config.toml
num_hidden_layers = 9
hidden_size = 192
num_attention_heads = 6
num_key_value_heads = 6
head_dim = 32
intermediate_size = 768
vocab_size = 2048
hidden_act = "gelu"
norm = "layernorm"
norm_place = "pre"
norm_eps = 1e-05
positions = "rope"
rope_theta = 7960.0
rope_fraction = 0.25
qk_norm = true
attn_scale = 0.177
bias = "all"
tie_word_embeddings = false
parallel_block = true
init = "normal"
init_std_qkv = 0.049
init_std_o = 0.049
init_std_up = 0.049
init_std_down = 0.0
optimizer = "adamw"
learning_rate = 0.00298
beta1 = 0.9
beta2 = 0.95
weight_decay = 0.0
lr_head = 0.00595
max_grad_norm = 1.0
warmup_steps = 240
schedule = "wsd"
decay_fraction = 1.0
decay_shape = "linear"
final_lr_fraction = 0.05
batch_tokens = 32768
max_seq_len = 1024
doc_mask = true
z_loss = 1e-05
train_tokens = 182700000
max_steps = 5576
dataset = "wikipedia_en"
MLP neurons of a small language model. Each row is named by its layer, matrix (up: input weights; down: output weights) and neuron, and shows model dimensions 32-127. Each number is 128 + 32 x the weight over its row's rms, rounded and kept within 0 to 255.
After each neuron's rows, "fires on" lists the tokens most often at its 100 highest values on Wikipedia text that the model never trained on. A number after a token or word is its count.

L4.up242 [104 169  69 152  64  39 161 106 128 135 149 143 105  95 158  91 151  82 139 142 122 101 106 152  92 152 204 143 135 121 106 112 204 147 107  85  89 107 103 107  98 141 107 155 194 132  92 192 109 105 101 141 114 152  87 169  95 116  77 126 154 151  59 152 128 139  95 154  80 149 165 127 149 130 100 157 108 148  98 102 124 138 150  63 141 119 108 141 189 118 117 164 141 111 101 123]
L4.down242 [166 143 106  97 165 148 173 134 119  93 131  93 114 143  81 170  89 175  81 125 134 138 192  95  94 132  64 152 142 130 135  86  96  99 175 121 150 145 141 140 115 107  82  89 122 139 127 136 163 196  76 170 107  71 160 152 104 130 106 100 138 131 176 117 151 109 126 186  75 145 150 146 123 100 167 113 175 163 100 127 163 181 164 121 160 172  70 149 157 142 134 102 139  79  50 116]
fires on: " H" 37, "u" 23, "O" 7, " Na" 6, "ary" 6, "o" 5

L4.up327 [167 103 135 100 129 123 149  95 150 177  82 138 135 134 122 130 142 108  93 160 149 128 145  88 171 179 143 137 199 132 109 129 147 141  93 128 142  96 158 109 107 133  67 110 149  77  99 155 167 107  77 134 177 121 158 165  84  97 123 118 118 100 139 178 136 125 125 124 159 167 161 113 108 156 116 145 149 126  62  66 192 151  88  66 184 114 108 100 155 142 120 136 109 113 103 114]
L4.down327 [100 100 111 175 142 181 137 106 114 140  69 130 118 129 145 151 150 112 138 170  93 138 136 119 107 155  92 126 164  87 119  98 100 147 117 154  83 125  64  93  60 112 111 227 167 147  90 101 154 106  80 175 149 132 204 117 117 115  72 140 147 142 115  75 110 144 139  68  86 105 131  78 168 114 136 118 157 128 154 193  84 218 109 132 110 133  91 148 114  97 176  98  92 123 157 178]
fires on: "s" 24, "p" 14, "g" 13, "ter" 12, " an" 12, "c" 5

L4.up416 [134 135 134  85 118 142 176  93 138 148 125 123 157 143 145 156 109 111 166 100 164  97 192 131 129 140 147 143 115 144  94  83 138 121 102 114 122 132 146  63 116 134  43 119 147 149 167 170 109 137  67 165 111 132 162  92 122 108  99 138 105  97 122 172 116 164 164 101 123 132 144  88 132 129  96 147 125 101 110  57 179 150 106 117 103 131  68 159 178 129 141 115 110 153 125 177]
L4.down416 [124  57 154  90 151 133 134  59 127  79  98 131  88 125 124 135 149 113 110 127 154 132  83 138 104 153 129 164 154 137 119 190 192  90 191 132  84 111 128 127  70  89 142 139 129 130 105  55 119 176 178 131 158 116 107 162 159 132  87 168 114 148 122 152  99 119 166  99 107 113 179 135 135  95 161 189 136 102 131 164 131 160 153  94 145  93 120 160 144 169 114 122 103 159  86 184]
fires on: "st" 36, "now" 14, "re" 14, "th" 6, "ly" 4, "s" 4

L4.up515 [ 96 151 134 157  97  96  93 135 112 140 108 143 155 132 178  94 129  84 153 152 174  30 130 104 116 112 187 121 113 100 148 135 133 123 139  83 119 119 129  78 116 179 173  94 151 120 106 199 106 102 143 133 143 140 150 122  94 101 143  95  69 121 146 154 180 102 143 173 134 176 153 131 118 108 188 106 154 156 129 133 128  91  71 117  65 171 111 103 134 142 117 159 135  91 142 141]
L4.down515 [158 122 176 109 135 162  77 175  81 141 142 138 104 124 110 163 106 145 120  62 137 141  66 130  88 132 115 121 143 135  86 120  89  99 136  99 118  62 139 146  66 133 117 127 199 135 145 106 137 129  97  71 120  92 130 146 100  67 144 155 140 116 132 129  63 152 143 149 164 151  92 149 118 125 150 131 164 173 137 120 187 173  91 111 143  74 144 130 115 102 141  59 146 104 153 180]
fires on: "n" 43, "d" 10, "mon" 9, "ir" 6, "E" 5, "ph" 5

L4.up34 [121 121 107  96 153  72  93 140  99 191 194 113 111  97 143 126 134 110 137 140 149 121 129 110 161 110  94 130 173 159 182 107 117 187 107 129  96 105 181  94  99 169 138 128 135 136 158 115 117 141 150 148 149  73 152 155 123 116 117 132 105  92 130 136 155 157 192 146 109 174 152 131 158  98 126 117 151 175 112 140 129 139 143 115 129 141 174 131 130  79 118 122 119  84 144 138]
L4.down34 [110 128  59 199 131 147 160 155  39 135  96 132 128 130 140 132 171 151 123 162 107 113 128 107 162 121 134 208 109 117 162 160 173  59 148 148  88 120 127 160 111  74 187 182  94 108 118 101 220 149 100  70 130 156 216 128 189 169  95 131 167  68 139 130 112 124  99 100 118 144 107 140 160 124 102 119 141 152 161 121 140 132 108 102 104 140 135  88 131 147 112 145  77 131 162 103]
fires on: "g" 13, "t" 12, "m" 9, "li" 8, "vi" 7, "p" 6

L4.up287 [135 140 111 132 155  79  93 143  76 173 105 113 112 170  78 117 139  26 172  84 232 142 152 102 137 138 173 170 168 163  99 111 138  93 108 132 101 150 134  90 136 146 108  96 149  82  97 157 164 109 160 115 126  93 106 101  95 152 111 131 142  83 106 117 130 128 117 124 139 113 165 122 196 107 103  88 165 124 169 110 153 163 170 213  93 110 107 214  79 147 126  84  77 132 136 149]
L4.down287 [119  87 157 148 130 147 124 104 121 150 113  70 150 130 125 162 187 155 162  85 130 142 194 155 120 115 164 164 112 106  52 152 111 123 109 121 138 164 133 105 118 153 131 162 146 128 138 104 118 109 111 103 140 148 146 133  90 177  50 114 159 165 101  80  60  78  72 136 172  99 113 162 110 143 151  80 153  95  72 117  75  67  48 114 138 136 122 129 119 193 131 149 173 133 174 133]
fires on: "st" 46, "est" 14, "an" 12, "and" 10

L6.up159 [174 128 184  76  45 111 136  87 138 149 142 145 112 158 143 144  53  69 153 178  97 125 104 159 119 149 160 187 111 101 100 128 111 121 164 126 150  68 139 160  72  96 132 126 161 169 132 136  96 112 140  97 121 111  93  55 142  96 143 123 119 184 158 145 122  90  87 150 216 160 144 177 123 122 126  96 127 144 144 141 175 153 142 165  25 143  93 141 112 120 134  76 106 178 114 171]
L6.down159 [153 144 103 126  65  96 158 139  48 123 154 134 116 101 123 173 123 146 118  98 130 113 117 132 178 151 134 150 186 137 112 109 131 147 108 127 156 174  99 169 125 134 124 153 195 129 183 109 196 139 149 177 101  67  85 172 121 143  92 112 110 125 126 127 135 130 138  88 148  89 139 170 133  95  81  73 139 200  64 158 151 121 104 178 142 168 124  73  95 173 165 141 122 134 155 180]
fires on: "er" 22, "n" 20, "ed" 14, "ted" 9, " known" 8

L6.up438 [ 83 137 169 132 119  97 140 102 179 192 124 122 100 148 151 156 149  87 104 141 180  59 143 107 170 139 159 150  94 102  81 153  99 107 107  60  98 151 166  49 194 112 100 169 155 141 135 117 152 136  77 152 128 136  99 138 115 131  90 132 170 135 116 168 137 114 177 142 136 177 141 103 167  94 215 150 146 116 104 126 167 175 125 117 114  95 149  81 102 100 134 138 110 172 116 107]
L6.down438 [173  80 118 135 142 161  69 152  85 120 171 106 136 147 160 141  71 174 148 141 123 146 170 131 151  97 132 190 170  99 128 167 125 120 172 113  43 107 145 133 106 114 101 154 152 101  63  94 147 193 133 123 128 156 195  94 204 123 107 137 185 163 146  81  91  80  83 159 129 166 126 141 194 118 106 116 124 118 115 181 158 165 128 112 104 128 114 125 126 123 152 116 130 131 105 161]
fires on: "g" 46, "st" 36, "u" 9

L6.up624 [147  76 163 130 120 116 179  90 134 172 115 127  54  98 138 121 168 100 130 139 131  48 119 119 148 126 135 120 131 171 135 135 150 109 137 106  24 111 149 114 145 127  90 119 173 175 124 117 144 132 116 113  85 126 109 139  65 141 154 143  54 119 138 175 173 140 174 126 120 120 138 103 188 113 156 170 108 142 117  86 189 173 139  78 150  97 110 133 104 159  71 130  60 101  54  79]
L6.down624 [106 141 124 109  86  83  65 141 149 138 102 163 134 111 147 191  98 142  68 107 172 105 105 154 110 148 107 112 133 109 152 149 179 166 155 152 161 169 149 151 119 114 108 100  69 174  91 153 121 110 126 150 115  99 151 116 153 147 131 160 158 133 195 143  83 140 160 145 126 108 115 138  69  56 118 120 124 129 136 140  90 158 105  75 200 114 152 142 132 121  90  88 151 128 120 214]
fires on: "c" 26, "y" 13, " 0" 9, "g" 5, "C" 5

L4.up77 [ 71 183  76 157 124  54 113 167 144 161 106 129 112 176 166 118  91 107 134 117 150 108  87 101  91 139 151 153 190 101 160 199 187 146 112 140 101 100 125 119 102 114  95 171 113  91 110 148 126 130 119 164  88 123 149  90 131 198  94  77 140 122  91 135 108 125 123 159 143 123 197 155 151  90 109 135 181  74 104 162  96 171 147 137 136  75 104 106 117 119 157  88 124 152 151 132]
L4.down77 [130 148 182  93 112 110 127 114 177  44 142 121 186 129 115 102  76 146 154 183 191 110 150 119 165 165 107 131 170  97 137  75 115 126  88 137 132 141  85 126 127 168  93 160 156 138 103 155 153 116 114 139 111 148 108 165  98 108 110 152 163 136 137  74 127 140 116  68 128 128 161 178 145 133 126  81 133 172 113 126  99 105 109 170 102 128 108 163 145 141 139 138 137 152 120  64]
fires on: "n" 32, "a" 28, "er" 10, "u" 6, "o" 6

L4.up491 [159 114 142 127 132  83 159 131 145 169 121 136 169 121 134  99 103  78 214 140 100 111 136 139 147 180 109 199 114  89 104 125 126  65  75 149  81 172 130  56 130 154  79  93 147 135 101 143 158 128 145 115 107 101 119  86 100 121 155 145 143  94 131 118 156 107 143 182 111 134 193 128 121 148 193 138 130  94 170  72 144 163 147 149  58 117 112 179 133 133 132 119 144 123 102 125]
L4.down491 [116 127 110 145 125 146 155 110 109 172 131 192 164 103 137  74 113  73 123 126 199 157 199 121 172 141 128 151 143 131 108 130 136 172 146 183 160 171 105 148 154  86  68 158 133 117 127 109 157 132 198 137 161  96 146 156 148  76  30 179 123 146 167 131 109  94 148  54 100  93 129  92 136 130 141 111 130 140 174 175  72 142 153 109 126 122 133 151 147 110 103 154 170 130 146 128]
fires on: "ed" 20, "n" 17, "st" 12, "an" 10

L6.up664 [ 81 147 124 135 122  95 150 136 109 113 122 121 128 134 150  82 159 118 143 119 120  81  91 134 209 156 165 118 123 143 104 115 165 118 120 125  72  92 119  60 137 157 124 111 166 138 169 167 175 133 158  94 126 137 131 170 129 120  72  98  72  93 153 140 116 155 129 145  84 123 140 110 153 133 100 118 127 162  57 161 158 116 111  99 142 173 193 149  77 106  59  96  94 209 126 121]
L6.down664 [204 103 125 139 174 132  74 103 128 195 150 179 152 116 108 136  87 166 124 138 124 122 138 132 127  96 153 140  93  56 148 160 138 168 180  84 198 100 103 184 137 152  58 127  96 124  82 126 120  82 100 167 139 127 137 156 135 128 172 124 117 108 161 115 122  88 147 152 149 146 103 145 112 142 165 168 116 115 102 110 108 131  96 173 116 121  97 100 116 146 157 152 176  86 103 231]
fires on: " B" 44, "y" 24, "g" 15, "v" 5, "b" 4

L6.up440 [173 146  81  96 110 144 123  87 124 148 173  85 131 135 149 108 168  89 123 108  99  90 153 110 148 105 135 179 108 115 134  99 103  80  80 161 119 180 131 142 114 113 102 169 115 132 124 118 120 137 116  90 154 126 149  94 109 161  87 193 118 124  98 109 123 114 168 108 113 198 151  63 118 139 143 152 144 157 123 113 219 204 134 159 152 142 151 123 120 134  68  67 172 149 120 149]
L6.down440 [ 45  86  98  91  97 152  90 126 133 176 142  79 156 106 167  94 117 110 150 174 124 154 142 196 152 194 111 127 122 149  92 145 108 177 172 153  87 133 132  79 109 110  94 122 112 140 134 135 131 146 116 119 110 137 119 151 172  95 121  99 113 114 183  79  98 111 108 140 136 142 112 160 133 129 102 115  97 139 131 166 149 147 177 142  67 178 144 126 159  94 152  95 157 129  94 115]
fires on: "ch" 27, "st" 20, "und" 18, "ist" 6, "ur" 4

L6.up501 [113 153 140  69  84 125 143 159  98 125 141 140 137 123 137 115 129 122 119  90  98 147 118 114 189 119 107  73 117 195 118 176 169  64 124 165 170 145 107 192 139 129 106  57 132 120 119 130 139 130  85  92 170  87  76 116  95  98  82 133 105 128  69 169 212 147 104 125 157 185 211 102 127 121  85 150 165 128 148  45 160 146  91 134 120 129 190 144 137 113 130 156 151 144 143 107]
L6.down501 [ 95 142  90 162 171 179 201  98  82 117 172  72 153 123 163 158 120 204 126 140 140 146 148 145  54 118 139 144 173 105 171 144 110 182  88 113 116  65 143 117 121 166 134 167 151 107 125 152 102  82 158 109 127 167 114 101 103 146  90 132 160 128 136 102 127 133 145 144 136  81  56 153  81  86 109  81 175 112 103  93 105 134 125 194 149  90 131 135  99 172 122  99  68 109 164 119]
fires on: " " 47, "ol" 8, " Mar" 4, "if" 4, "th" 4

L6.up131 [ 96 137 137 129 122  80 109 106  81 132 154 133 105 155 117 119 159 110 106 171 107  83 156 149 156 203 111 101 129 115 127 135 175 172 155  87 146 166 103 120  99 123 158 158 162 157 127 178 178 168  88 132 150 123  66 122 203  66  77 111 143 137  98 108  96 163 127 183 165 190 119 116 111 156 101 125 136 148 103 116 146 135  99 131  71 107  73 105 101  73 131 143  77 132 139 173]
L6.down131 [137 161  91 126 179 147  96 161  97 155 135 105 212 123 141  92 131 124 151  86  92 107 170 110 118  34 119 118 107 159  98 111  93 142 163 180  76 110 150  92  95 187 144 100 117 158  75  95 122 122 172 133  76 173 171 108 166  74 141  92 157  98  84 175 142  68  89 117 161 125 149  79 178 175 137 121 132  96 150 128 126  92 168 159 108 117 137 189 122 152 171 179 120 123  92 131]
fires on: "n" 42, "on" 11, "s" 10, "po" 7, "u" 6, "g" 6